Weights of a small transformer language model: vocabulary 8192, RMSNorm before each block.
MLP neurons of a small language model. Each row is named by its layer, matrix (gate and up: input weights; down: output weights) and neuron, and shows model dimensions 64-127. Each number is 50 + 10 x the weight over its row's rms, rounded and kept within 0 to 99. A neuron's up and down rows have the sign that makes its largest values positive.
Before each neuron's rows, "fires after" lists the tokens most often just before its 100 highest values on Wikipedia text that the model never trained on.

fires after: ".", "\""
L4.gate15:45 45 48 51 53 38 68 49 53 64 34 47 37 55 68 48 36 50 54 48 55 52 38 58 58 61 45 41 44 44 43 60 56 34 59 60 30 50 26 53 57 45 42 30 50 55 54 48 43 38 64 42 40 63 42 76 67 35 64 48 46 78 54 56
L4.up15:64 60 37 61 54 36 47 46 50 53 40 51 68 38 50 57 38 41 53 49 65 51 49 63 37 55 64 42 33 45 57 50 45 56 50 49 53 44 22 38 49 44 57 59 60 51 45 48 68 33 72 38 47 62 38 65 70 38 65 60 49 65 71 42
L4.down15:38 32 30 48 42 54 51 35 45 53 53 38 49 53 48 47 56 40 45 58 50 39 47 55 36 61 54 62 45 65 51 55 45 46 52 61 43 60 56 49 42 47 49 56 55 45 54 63 43 44 58 63 37 43 63 47 38 37 48 46 39 39 69 48

fires after: " =", " as", " is", "\n\n", " was", " a"
L7.gate399:57 55 45 56 42 59 57 50 51 43 52 62 59 45 75 47 55 44 38 64 39 39 38 50 46 54 60 59 61 47 54 54 63 45 36 61 52 45 60 47 66 55 56 39 60 58 51 48 61 47 48 41 34 40 42 38 39 35 33 60 54 47 45 37
L7.up399:51 62 70 52 45 46 42 50 76 39 86 51 60 45 52 38 46 51 39 75 40 34 50 64 50 37 54 51 47 36 57 47 68 44 61 41 54 59 44 53 58 42 65 43 44 71 39 53 49 50 39 46 38 56 59 58 57 41 45 51 62 49 47 43
L7.down399:63 44 43 42 56 44 61 46 48 30 42 47 57 21 34 46 62 62 69 41 48 67 40 55 38 38 67 55 48 43 64 31 61 83 55 59 41 45 18 52 52 53 49 58 42 37 42 71 57 56 55 51 56 50 59 56 58 66 60 53 48 52 65 50

fires after: " on", "On", " On", "ts"
L6.gate300:46 56 56 47 55 56 42 47 42 56 66 59 52 59 57 39 48 38 68 37 60 48 37 57 52 48 43 52 44 58 46 43 57 54 56 56 49 38 52 43 44 55 48 54 60 33 45 60 51 52 46 38 60 62 59 32 53 48 46 61 55 43 31 56
L6.up300:57 38 51 56 74 65 34 36 54 41 57 48 53 50 50 49 54 37 44 53 66 63 54 54 73 63 48 53 39 52 48 49 51 45 61 31 46 59 35 58 47 38 72 39 57 52 48 54 40 50 58 47 46 50 59 38 55 39 42 53 43 62 35 57
L6.down300:48 37 51 50 35 67 61 52 53 67 48 38 57 58 68 49 56 29 38 47 42 28 49 43 47 42 60 41 44 52 45 44 48 44 44 34 22 61 43 57 54 49 41 49 81 53 68 62 50 47 63 39 31 61 51 52 52 47 55 55 45 48 56 57

fires after: ",", ".", " don"
L7.gate336:40 57 50 60 55 48 32 57 42 63 40 61 38 61 49 24 67 40 72 67 57 51 67 32 67 49 53 46 51 52 60 49 56 56 47 49 59 32 39 47 57 65 58 44 29 48 31 34 63 46 36 34 59 40 57 48 36 52 48 59 49 43 59 47
L7.up336:48 48 55 56 61 54 44 44 77 71 47 50 54 57 63 57 63 40 49 36 49 48 45 40 43 41 47 44 37 54 52 69 75 33 44 38 49 39 53 50 68 59 53 59 44 62 57 53 40 44 33 48 53 56 50 67 53 39 45 46 45 37 63 58
L7.down336:49 51 43 36 58 55 56 46 48 43 52 58 56 62 60 59 47 46 50 54 70 53 55 56 49 45 49 46 47 52 39 60 46 31 34 32 55 47 36 70 53 43 69 34 26 48 49 53 44 46 41 63 57 27 70 63 40 54 55 40 51 53 43 65

fires after: "="
L4.gate11:63 62 45 41 51 59 54 43 46 37 42 53 58 46 44 67 64 75 41 27 49 36 63 44 44 47 34 55 36 42 22 53 46 56 49 54 31 67 49 33 47 51 59 35 65 55 38 51 46 49 50 50 48 45 41 49 84 53 42 48 70 65 33 48
L4.up11:50 46 40 53 63 48 37 48 63 44 60 53 55 49 50 59 55 41 52 32 53 37 58 43 50 48 54 40 55 50 29 56 51 65 42 62 50 46 50 48 38 48 44 50 51 52 59 54 31 34 51 56 56 42 56 37 53 61 55 45 44 38 40 69
L4.down11:56 45 42 49 53 57 54 38 45 65 42 44 51 33 38 57 60 52 55 33 44 45 34 46 38 50 51 62 46 56 31 69 48 65 62 58 39 53 46 40 49 44 64 43 58 49 42 64 46 55 56 59 59 43 48 60 63 61 55 56 57 62 41 48

fires after: ",", " is", "uki", " an", " a", " ="
L8.gate131:49 28 47 44 48 41 51 34 56 47 66 60 67 32 66 37 50 29 55 42 46 55 39 69 58 35 61 56 59 47 55 48 45 62 61 60 52 45 46 56 53 37 46 37 52 46 50 66 60 55 42 59 67 70 37 34 59 65 23 46 56 50 46 52
L8.up131:56 40 57 45 57 58 42 51 66 57 52 49 47 58 56 55 53 49 41 69 49 43 54 65 48 62 43 56 47 56 62 30 43 51 53 71 55 36 49 61 67 33 54 53 50 42 33 49 58 50 37 56 65 62 53 61 52 49 41 37 42 39 59 36
L8.down131:47 58 33 46 38 69 42 68 44 51 48 56 56 49 49 49 52 32 59 36 58 59 48 43 50 28 52 66 38 47 55 59 57 51 59 47 32 42 36 46 50 38 45 26 51 50 60 49 47 28 53 45 51 46 55 49 54 48 50 58 64 56 63 50

fires after: ".", "\n\n", ",", "On", " On", " on"
L8.gate287:58 51 51 55 55 51 52 41 34 42 42 29 58 38 52 38 55 27 45 60 52 51 42 52 61 52 60 54 30 44 38 47 54 49 57 49 54 49 39 51 53 51 33 46 56 59 59 59 40 44 42 61 31 50 48 44 66 49 49 57 37 62 57 25
L8.up287:83 44 44 38 65 57 48 55 52 61 56 59 50 51 63 50 63 41 42 59 42 58 40 48 50 55 39 37 50 58 31 43 58 58 34 51 60 76 61 59 61 63 66 43 50 33 50 73 60 48 65 31 42 49 38 33 45 54 44 55 48 56 39 55
L8.down287:48 41 56 47 80 61 48 55 44 62 39 57 44 41 53 51 44 37 40 46 53 35 35 40 46 65 66 44 60 42 34 41 56 53 44 33 56 65 45 58 54 52 67 47 47 58 59 41 53 48 43 63 49 47 55 47 56 47 70 52 56 56 41 61

fires after: "|", "-", "\n", " co"
L6.gate612:51 35 51 46 44 40 47 47 62 32 35 60 51 49 53 67 50 42 51 74 50 53 61 39 33 37 39 44 49 38 47 57 49 57 42 52 47 58 57 40 50 49 43 40 41 41 47 53 52 51 55 61 54 55 55 63 35 41 54 62 27 60 51 44
L6.up612:60 57 34 37 53 43 52 65 39 22 47 48 42 46 46 45 45 64 60 58 61 48 61 37 47 57 47 35 43 50 57 44 59 43 39 51 43 65 52 39 46 65 48 55 56 63 27 38 50 66 38 42 52 61 46 25 54 49 41 55 44 58 51 61
L6.down612:64 42 39 49 51 61 59 59 35 71 65 55 36 41 53 50 67 53 34 61 57 56 64 54 58 50 43 47 43 39 31 48 42 54 38 44 46 60 37 64 53 48 44 53 55 41 48 63 57 41 31 52 40 34 72 42 45 43 42 56 57 47 51 45

fires after: "=", " ="
L4.gate216:45 59 61 53 44 40 36 67 68 59 51 56 53 38 52 49 53 41 70 43 36 65 46 54 54 62 64 46 45 49 54 40 47 49 36 62 45 59 53 58 52 36 53 55 74 57 56 37 36 45 52 46 32 46 52 37 47 51 53 55 54 50 20 49
L4.up216:54 43 45 58 54 51 39 51 59 41 57 52 40 61 50 43 50 40 41 72 53 50 42 54 41 58 46 41 38 45 49 42 52 38 53 75 66 42 58 20 36 46 51 57 54 42 65 32 61 62 49 51 57 39 36 32 18 41 43 52 55 66 53 36
L4.down216:48 51 55 45 46 58 36 56 50 43 50 35 42 48 35 49 54 45 59 46 35 50 58 52 52 60 57 29 47 33 56 35 43 36 33 55 61 51 56 28 29 51 53 53 55 40 69 46 72 53 41 53 59 55 55 46 48 47 51 58 60 62 58 40

fires after: "|", "-", "  ", "\n\n", "–", " ne"
L6.gate204:38 50 34 46 57 55 61 43 43 43 47 32 41 54 61 44 63 62 42 57 50 46 53 61 70 48 49 60 54 42 48 52 61 53 41 45 36 57 40 43 33 65 52 48 45 51 57 32 50 46 50 48 55 44 41 48 37 50 48 52 48 52 33 55
L6.up204:41 39 57 64 45 51 47 59 46 57 56 49 57 34 40 55 40 46 67 56 44 26 66 35 47 53 60 38 51 55 58 36 39 52 51 53 31 43 32 50 36 59 63 35 41 52 39 54 41 51 58 46 47 58 55 37 54 59 47 55 56 57 54 49
L6.down204:54 52 54 51 50 40 61 40 57 55 57 41 45 33 30 63 39 63 44 35 36 35 44 50 45 37 80 56 57 49 40 38 61 27 58 58 42 54 50 60 46 57 52 42 53 42 36 49 63 51 30 50 48 46 61 43 20 39 46 37 58 48 51 40

fires after: ",", "|", " is", " was", " as", " Ed"
L6.gate661:44 59 56 52 54 45 52 54 43 63 65 58 58 39 52 55 57 36 36 43 33 52 44 53 49 63 40 32 64 65 49 33 62 44 57 57 49 53 52 31 34 51 60 55 55 47 40 46 44 39 42 45 51 44 50 46 63 50 69 64 53 68 45 49
L6.up661:37 63 55 56 59 42 41 54 53 45 52 46 33 43 54 56 38 68 51 71 42 59 43 52 57 35 61 58 47 34 30 54 55 56 45 61 44 46 64 50 62 41 60 52 44 71 54 54 45 65 43 62 55 52 37 57 52 51 46 52 29 40 51 66
L6.down661:55 42 54 62 43 30 42 38 54 61 51 47 54 40 57 40 65 49 51 56 47 41 48 51 47 51 41 44 62 59 51 55 65 52 64 54 58 60 17 56 52 50 56 69 59 36 51 49 58 68 53 46 51 42 52 49 50 50 45 46 44 66 51 52

fires after: "–", "-", " Challenge", " -"
L6.gate63:57 67 51 35 60 56 58 32 58 45 59 50 19 44 44 54 46 59 45 60 66 53 38 65 51 57 26 67 44 45 55 43 51 42 59 52 45 44 48 51 62 59 73 44 60 57 52 58 49 53 58 38 47 23 45 53 56 63 47 70 56 43 36 43
L6.up63:43 48 43 60 35 48 52 50 55 46 53 59 50 52 41 83 37 44 56 62 61 51 43 56 61 49 56 48 64 50 61 50 62 44 48 40 53 59 36 49 52 42 59 39 41 36 55 59 35 43 42 41 21 52 50 48 37 37 57 61 48 47 64 33
L6.down63:41 36 56 45 33 44 55 57 46 66 52 33 41 53 44 56 45 51 50 27 55 41 43 58 61 62 60 44 59 39 55 54 39 35 53 67 50 39 43 55 51 44 52 59 45 49 46 67 32 38 39 48 48 42 50 56 57 40 53 28 46 41 52 68

fires after: " |", "|", " on", " On", "On", " Rh"
L8.gate478:69 36 51 39 40 53 50 37 41 56 46 51 40 38 56 44 32 60 59 57 45 48 44 60 49 37 71 58 65 51 57 37 39 63 55 40 50 52 34 73 61 55 67 44 39 49 66 54 36 54 41 65 47 46 33 62 67 47 42 56 44 56 45 42
L8.up478:53 49 36 59 57 63 33 49 47 54 57 52 55 55 80 50 63 31 53 64 44 58 40 51 31 43 33 43 55 64 27 46 41 46 65 50 42 57 57 60 66 25 52 45 46 55 53 52 61 47 40 40 43 54 59 59 57 46 43 59 35 63 44 39
L8.down478:53 54 61 48 48 56 67 51 54 41 50 48 49 51 57 46 40 67 51 57 49 40 51 42 52 54 41 61 67 40 43 47 54 38 64 45 59 42 49 64 46 37 45 35 54 44 50 53 43 36 37 57 52 63 29 51 54 72 41 57 60 44 55 68

fires after: ".", "="
L6.gate349:51 64 54 44 71 29 38 76 42 73 52 42 55 45 51 43 40 50 57 54 62 38 64 44 56 49 45 44 52 53 41 46 39 41 48 21 45 51 64 55 41 52 50 41 33 33 23 22 28 49 42 49 56 40 55 58 51 64 51 49 41 50 50 57
L6.up349:42 54 30 52 65 57 59 44 36 64 41 50 75 34 47 58 47 39 63 53 35 56 57 44 34 51 62 28 46 62 52 67 52 41 47 48 59 40 26 61 35 43 38 52 34 51 49 71 56 51 39 24 42 28 63 61 43 42 60 41 43 64 62 32
L6.down349:51 47 38 61 32 41 52 45 54 44 53 54 44 38 54 36 49 49 41 37 60 36 65 57 55 20 55 49 54 49 66 44 54 50 47 59 49 40 32 46 54 55 59 32 56 53 52 46 39 52 73 56 73 43 56 48 54 27 50 45 54 42 63 80

fires after: "On", " on", " No", " On", "  ", " |"
L8.gate473:48 39 45 61 45 48 59 50 47 51 49 31 46 66 54 52 57 48 68 52 38 49 39 53 61 47 36 58 47 42 59 39 57 55 63 45 51 51 47 56 40 52 61 57 59 44 60 53 43 54 50 78 52 42 41 48 46 50 58 43 52 48 54 46
L8.up473:57 47 47 55 74 72 52 54 52 38 46 54 47 70 59 41 55 48 57 44 49 47 43 50 64 57 43 58 48 58 50 56 57 43 62 41 44 49 44 52 53 48 44 50 35 49 50 58 49 52 70 62 43 54 43 37 66 60 43 69 29 65 45 44
L8.down473:53 28 64 55 31 50 62 25 43 39 59 51 49 53 55 59 49 43 54 41 48 63 64 52 54 50 57 70 60 37 49 33 71 42 46 38 44 59 50 50 51 78 58 52 72 44 65 46 53 61 45 44 65 37 64 64 47 70 63 43 54 50 55 45

fires after: " on", "On", " On", " |", " the"
L6.gate269:64 60 42 66 51 56 49 56 36 49 62 52 51 53 56 53 50 35 57 36 29 55 64 54 65 65 40 63 50 52 46 56 78 36 55 56 41 40 44 58 29 36 43 59 41 48 77 57 31 43 43 49 45 34 61 42 44 51 62 47 48 54 33 53
L6.up269:62 46 36 44 66 43 26 36 53 41 57 42 53 72 44 40 59 50 48 45 38 41 47 45 47 47 52 64 61 58 43 50 68 58 53 47 46 49 52 52 64 52 54 45 54 40 38 58 50 47 31 43 45 30 49 51 49 59 63 56 48 69 40 42
L6.down269:62 39 44 62 43 56 35 47 47 46 51 78 43 33 68 59 58 47 75 53 62 42 50 55 49 50 57 52 42 46 28 59 66 37 60 47 48 63 54 70 41 52 33 52 67 44 49 42 56 53 31 43 49 58 40 29 44 51 62 48 43 54 49 47

fires after: " of", " the", " throughout", " on"
L7.gate126:81 46 56 60 38 71 49 37 63 41 56 43 41 55 27 58 57 47 35 48 59 63 64 48 46 51 40 52 48 75 57 65 66 48 35 37 72 51 59 51 53 43 54 52 48 55 39 53 59 67 47 61 36 48 38 38 48 73 53 53 49 42 49 51
L7.up126:51 45 51 71 58 62 63 38 45 35 48 48 32 63 58 62 48 38 55 57 40 47 54 50 53 46 47 35 47 46 53 40 61 48 45 32 56 42 48 75 63 47 53 48 51 47 56 58 59 22 57 51 46 45 45 60 38 58 54 64 54 53 47 54
L7.down126:52 60 70 42 51 91 45 57 51 54 48 37 53 45 56 50 48 44 38 39 52 39 48 37 61 59 41 56 61 64 45 41 42 40 53 44 59 53 68 55 45 56 35 60 59 48 51 64 46 49 59 54 60 44 42 34 49 60 55 62 61 46 56 46

fires after: "."
L6.gate21:45 49 48 67 54 51 52 45 53 56 59 40 50 44 39 64 41 31 56 41 44 61 34 41 57 38 35 69 46 56 36 52 47 44 55 41 52 58 32 54 34 53 31 45 50 43 53 54 35 54 62 62 51 56 41 59 50 29 40 58 48 59 63 56
L6.up21:37 65 41 45 57 36 51 55 62 56 43 40 60 48 63 29 59 68 49 45 48 64 44 59 39 52 53 52 40 35 62 61 43 46 43 36 62 40 45 43 51 48 52 49 47 65 46 42 45 45 58 51 46 28 35 44 45 42 56 64 38 80 56 65
L6.down21:65 43 54 41 55 23 62 35 41 46 49 41 52 47 39 46 44 44 49 63 49 40 39 37 59 59 38 65 74 57 49 46 38 60 54 45 62 57 48 56 51 49 45 56 49 49 46 65 45 65 50 32 39 54 46 62 44 59 53 42 56 45 42 61

fires after: ","
L6.gate323:51 42 45 55 55 57 36 48 19 47 69 45 53 35 72 38 52 56 38 55 54 50 53 64 54 41 42 35 60 69 51 48 57 48 42 54 40 44 68 49 63 44 33 47 46 44 60 49 50 64 35 56 34 42 54 45 49 37 42 35 34 56 44 49
L6.up323:37 39 27 65 51 77 53 36 49 23 30 61 37 36 42 58 44 52 59 61 25 54 40 43 52 54 38 36 45 59 38 41 61 40 47 68 35 67 53 56 65 52 57 52 59 46 44 33 54 53 56 45 50 37 38 44 38 52 60 49 34 56 64 42
L6.down323:52 43 52 49 45 65 33 47 48 49 37 49 26 35 51 34 54 50 37 60 54 49 48 43 46 50 44 27 73 53 58 41 42 67 49 63 45 39 48 67 55 54 40 38 76 62 49 53 55 51 43 62 47 54 39 42 48 53 45 44 62 59 46 60

fires after: "-", " Kim", " to", "u"
L7.gate131:50 69 31 59 53 55 53 57 33 50 57 60 43 36 42 44 36 41 33 58 47 47 60 41 59 47 40 44 54 40 66 43 42 71 49 47 61 65 43 46 47 36 60 49 60 46 36 53 56 45 63 59 26 51 38 62 54 47 54 40 63 52 47 70
L7.up131:32 49 30 38 43 45 42 55 51 41 55 33 34 52 58 36 60 42 47 43 47 51 44 42 49 34 64 53 46 46 64 62 60 59 45 41 46 43 53 58 49 46 51 50 69 40 24 53 53 66 78 44 58 45 42 58 56 43 70 32 50 33 55 51
L7.down131:40 52 42 47 34 51 59 58 51 35 62 47 44 40 43 65 54 40 52 51 48 57 45 50 67 36 66 60 48 35 48 55 56 60 59 30 44 50 35 66 59 34 66 42 62 40 50 54 53 52 47 48 53 40 42 44 58 64 50 35 33 58 35 45

fires after: "\n", " January", " November", "{", " March"
L6.gate545:45 32 30 57 59 42 33 51 58 34 46 50 50 55 60 59 50 58 44 64 41 44 64 41 50 54 42 43 60 36 59 51 55 50 39 51 25 66 52 42 45 43 58 48 42 59 59 46 44 61 46 49 68 63 50 53 41 55 60 48 49 52 63 59
L6.up545:51 41 43 70 44 35 48 57 53 42 37 44 56 55 48 58 37 48 38 49 42 51 50 53 47 56 62 73 56 59 40 57 64 44 64 40 61 57 39 47 58 56 37 55 44 56 44 51 47 57 29 36 67 66 57 59 46 52 48 58 39 45 32 54
L6.down545:64 54 46 54 62 63 68 42 77 52 48 51 55 37 52 44 40 59 44 40 58 61 55 38 44 44 43 50 54 50 51 37 51 65 42 42 54 51 37 35 62 50 37 51 64 49 59 45 54 42 51 33 41 41 52 45 49 48 51 43 53 48 50 53

fires after: "-", "|", "\\"
L7.gate351:68 48 74 38 46 56 61 35 74 28 57 48 50 46 50 64 45 64 60 43 65 32 47 42 52 58 47 46 73 63 37 34 42 53 43 50 36 55 55 21 43 37 58 50 36 34 57 53 37 62 55 62 52 52 62 47 56 59 48 56 39 51 71 55
L7.up351:36 58 51 51 64 53 68 42 63 57 68 56 34 36 39 51 57 65 69 47 59 45 40 39 51 57 56 64 58 52 50 61 55 30 31 48 59 56 50 50 45 36 40 62 59 67 40 43 49 49 49 53 44 52 50 49 53 58 58 56 56 61 58 47
L7.down351:62 50 51 47 51 59 38 44 46 53 62 49 49 45 60 72 58 62 38 70 38 49 51 58 47 62 60 52 63 47 50 76 59 53 57 48 57 51 63 45 34 42 54 51 41 46 47 59 40 58 47 56 39 46 50 56 57 67 77 46 59 50 49 55

fires after: ","
L6.gate623:53 43 51 64 56 49 45 33 46 49 67 43 45 37 63 48 56 49 39 57 46 48 61 82 31 51 45 52 53 58 43 51 65 52 52 56 46 50 67 54 54 52 59 47 58 54 58 30 42 57 42 27 59 31 60 42 57 52 46 48 38 65 48 52
L6.up623:45 37 55 49 38 53 42 38 56 42 54 51 36 55 40 33 58 50 50 53 43 49 52 46 51 60 51 41 55 52 54 37 49 56 48 52 34 52 48 59 54 51 47 53 75 45 48 41 59 43 42 32 85 36 63 48 48 55 48 48 47 65 37 58
L6.down623:48 39 53 48 35 59 48 42 42 49 45 60 49 47 41 64 38 46 50 56 49 48 52 40 45 54 56 64 47 59 59 53 32 42 20 50 30 68 49 61 50 33 62 55 50 50 54 46 46 40 45 49 50 49 45 69 49 34 53 54 48 65 63 53

fires after: " (", "born", " on", " born", " –", "On"
L8.gate179:36 40 58 54 53 44 32 54 44 60 47 67 63 59 45 55 51 45 62 72 60 47 37 44 53 63 65 33 42 61 66 45 68 64 44 41 39 72 55 43 48 57 40 56 66 44 47 64 48 51 47 55 50 52 47 44 61 67 61 65 49 42 55 46
L8.up179:57 32 38 43 48 47 59 54 57 40 42 46 51 45 49 60 61 33 51 64 59 53 50 69 44 50 46 68 37 70 52 47 52 34 51 39 54 60 41 50 47 69 53 67 35 64 78 54 49 53 51 41 48 66 47 53 47 49 43 41 45 64 53 61
L8.down179:64 54 74 56 55 52 52 46 59 53 43 54 55 56 35 46 41 54 58 51 58 39 41 38 49 64 41 60 32 44 47 48 67 60 59 51 40 49 48 41 48 42 42 68 27 41 54 67 43 35 58 49 50 39 50 43 37 48 62 55 40 53 40 50

fires after: ")", " is", ",", " was"
L8.gate533:57 43 51 64 56 35 33 44 48 48 58 66 31 51 66 41 61 35 54 73 57 52 48 50 45 58 49 72 57 56 51 43 51 50 62 49 29 36 45 58 60 35 41 60 69 44 49 46 46 58 13 37 59 51 56 46 34 55 51 50 46 54 49 38
L8.up533:72 45 45 37 39 40 65 48 59 50 53 43 61 17 56 46 68 53 41 60 60 55 45 64 56 47 39 61 43 74 46 43 56 55 56 61 47 46 52 60 43 29 59 41 44 53 52 55 30 36 40 38 44 53 43 55 47 49 29 52 57 49 52 55
L8.down533:56 41 40 36 49 73 46 53 71 36 43 55 57 50 28 62 47 48 35 49 45 37 54 58 45 53 51 46 51 32 55 54 28 52 39 63 39 54 40 40 30 57 57 48 55 39 60 58 36 52 46 58 70 60 56 49 34 46 49 45 35 57 60 39

fires after: "=", ",", ".", " that"
L6.gate374:42 54 32 77 60 49 55 47 63 46 51 29 39 59 32 48 66 51 52 59 54 53 63 53 55 45 50 32 47 51 47 39 61 35 35 60 48 60 37 58 67 66 51 53 46 28 68 38 58 37 39 44 62 37 53 48 57 54 43 42 48 45 54 68
L6.up374:40 52 36 55 56 53 45 52 39 45 55 68 40 57 47 48 48 40 53 57 44 34 40 52 43 75 59 49 47 56 39 32 43 48 46 69 56 46 59 51 37 53 50 53 51 42 64 54 56 47 38 39 51 36 46 48 45 46 47 46 51 58 33 40
L6.down374:43 43 59 54 45 64 48 42 71 64 56 53 49 35 40 63 52 51 54 57 22 62 50 30 54 33 45 41 50 42 43 44 47 49 55 49 44 70 43 47 63 48 52 46 57 31 67 42 46 58 46 64 36 50 47 40 46 55 61 62 47 50 71 41

fires after: ".", " cr", " ch", "M"
L7.gate606:42 52 52 59 67 49 42 46 41 46 46 45 37 53 69 52 70 45 52 37 46 57 45 33 52 42 60 49 28 46 59 44 66 31 59 52 44 58 48 45 58 55 61 43 52 50 37 46 44 42 47 60 53 60 56 69 37 58 60 52 37 34 67 40
L7.up606:51 41 42 43 68 56 61 57 37 56 60 40 60 54 52 43 44 46 39 28 49 33 42 41 51 58 59 55 38 50 57 57 66 38 53 40 51 52 46 59 50 65 44 60 39 53 58 35 41 45 45 39 53 62 48 48 46 54 55 49 38 30 62 51
L7.down606:57 49 34 41 48 48 39 45 43 64 55 47 39 60 64 49 38 56 47 45 63 50 54 40 55 49 52 45 42 42 37 49 56 45 51 55 60 46 64 51 57 40 70 50 45 49 51 50 44 57 46 37 30 58 46 41 57 38 49 46 47 46 41 38

fires after: "|", "-"
L7.gate37:48 47 40 43 65 40 54 50 65 49 45 55 61 28 54 58 50 39 37 58 54 42 53 60 63 72 47 58 48 50 38 51 58 48 49 44 73 40 53 43 37 46 44 51 44 38 65 42 32 46 47 45 52 44 54 40 57 50 34 65 35 48 34 54
L7.up37:56 52 55 36 51 46 50 57 40 55 72 63 48 52 35 47 51 52 46 65 24 27 50 26 55 66 61 45 59 45 55 61 47 43 53 45 41 43 54 39 52 45 68 53 39 40 57 52 40 32 47 47 60 51 30 50 63 51 41 50 49 35 39 64
L7.down37:54 65 38 59 43 45 43 23 76 50 48 49 52 45 39 64 33 53 44 60 65 56 29 47 39 37 69 49 43 65 55 38 53 49 46 46 46 49 52 57 54 68 45 52 42 64 39 44 54 47 63 66 30 56 71 58 43 47 38 49 44 42 56 56

fires after: "-"
L4.gate71:56 42 53 38 33 64 60 35 44 44 53 38 53 42 57 42 55 27 51 52 30 42 54 30 47 49 51 42 63 57 41 41 41 60 66 43 60 53 48 70 48 47 42 43 60 57 66 60 36 40 49 49 40 44 54 50 46 53 61 47 48 48 54 41
L4.up71:25 53 36 42 47 64 65 68 51 58 68 57 47 54 41 41 45 41 45 42 64 50 31 36 57 47 43 63 62 53 49 45 64 52 49 49 54 50 26 58 51 33 65 59 40 48 48 39 41 53 46 50 60 66 51 53 44 48 49 45 62 32 42 42
L4.down71:30 65 37 54 40 54 51 42 47 35 36 55 47 49 34 49 49 22 42 48 57 55 63 53 54 41 56 37 54 57 50 52 58 57 54 55 55 70 46 52 42 42 46 64 57 45 57 68 26 47 44 55 55 46 50 58 21 53 51 43 57 73 65 54

fires after: "\n", " in", " of", " on", " to", "'"
L8.gate645:50 76 49 31 69 46 53 28 34 60 56 56 54 38 31 55 38 46 44 39 52 45 47 69 40 58 45 42 53 41 60 36 45 56 36 43 56 47 33 53 82 51 57 50 41 65 30 39 35 53 46 71 59 46 56 50 55 56 55 57 44 30 63 51
L8.up645:64 44 55 34 43 76 50 36 47 46 61 39 52 59 51 53 46 55 48 54 59 49 47 57 47 54 48 45 50 45 54 38 55 55 18 44 51 39 58 42 61 34 54 58 72 55 57 54 42 37 46 55 40 59 36 55 40 53 66 49 59 31 46 43
L8.down645:50 40 31 54 50 77 50 58 65 52 61 56 41 47 53 53 37 29 58 63 47 50 59 33 44 48 56 39 44 43 57 29 55 51 42 48 56 41 59 67 47 59 44 38 50 34 41 57 32 52 58 49 56 31 72 37 42 52 60 58 36 45 45 47

fires after: "=", " March", " November", " ="
L6.gate381:37 47 57 42 42 53 19 43 45 58 67 56 56 50 48 62 26 66 58 55 45 43 62 36 44 55 44 28 48 55 44 41 48 48 34 52 40 56 40 48 61 39 47 54 61 49 43 36 38 56 61 51 60 43 38 57 35 38 49 44 50 38 38 61
L6.up381:72 46 20 47 50 36 56 62 72 50 51 53 47 68 42 58 41 58 38 57 54 67 54 48 46 55 63 58 54 59 39 53 38 64 52 30 57 51 54 42 47 58 44 56 45 54 66 40 37 58 47 50 53 36 43 59 44 43 56 51 40 45 62 50
L6.down381:58 52 57 64 45 48 56 42 44 49 49 41 39 62 40 51 40 50 58 38 58 29 57 66 31 48 48 46 58 57 58 41 66 50 47 61 43 51 38 45 38 34 57 36 38 38 48 40 67 51 56 45 59 74 37 56 60 52 57 42 37 50 34 44

fires after: "=", "\n"
L4.gate550:43 50 35 56 35 58 42 35 50 62 60 54 56 46 58 64 52 58 52 53 61 49 61 53 44 47 35 53 23 38 37 74 40 51 49 40 39 67 57 38 35 47 38 51 43 51 41 48 46 75 64 41 62 43 55 52 59 33 55 65 52 55 49 66
L4.up550:51 40 45 54 54 59 60 45 57 42 40 48 56 54 53 48 46 49 41 35 46 35 52 58 63 51 38 62 59 42 51 46 37 52 60 65 34 68 59 45 53 41 32 50 54 65 42 32 58 71 46 52 47 56 41 57 55 58 55 39 40 70 50 71
L4.down550:42 42 48 54 37 48 48 40 51 48 33 41 51 56 44 49 58 47 61 50 55 51 52 63 74 53 40 51 40 67 36 76 17 42 60 42 39 72 56 44 45 51 52 44 58 42 45 36 60 63 28 42 59 52 60 39 48 55 53 49 34 49 48 56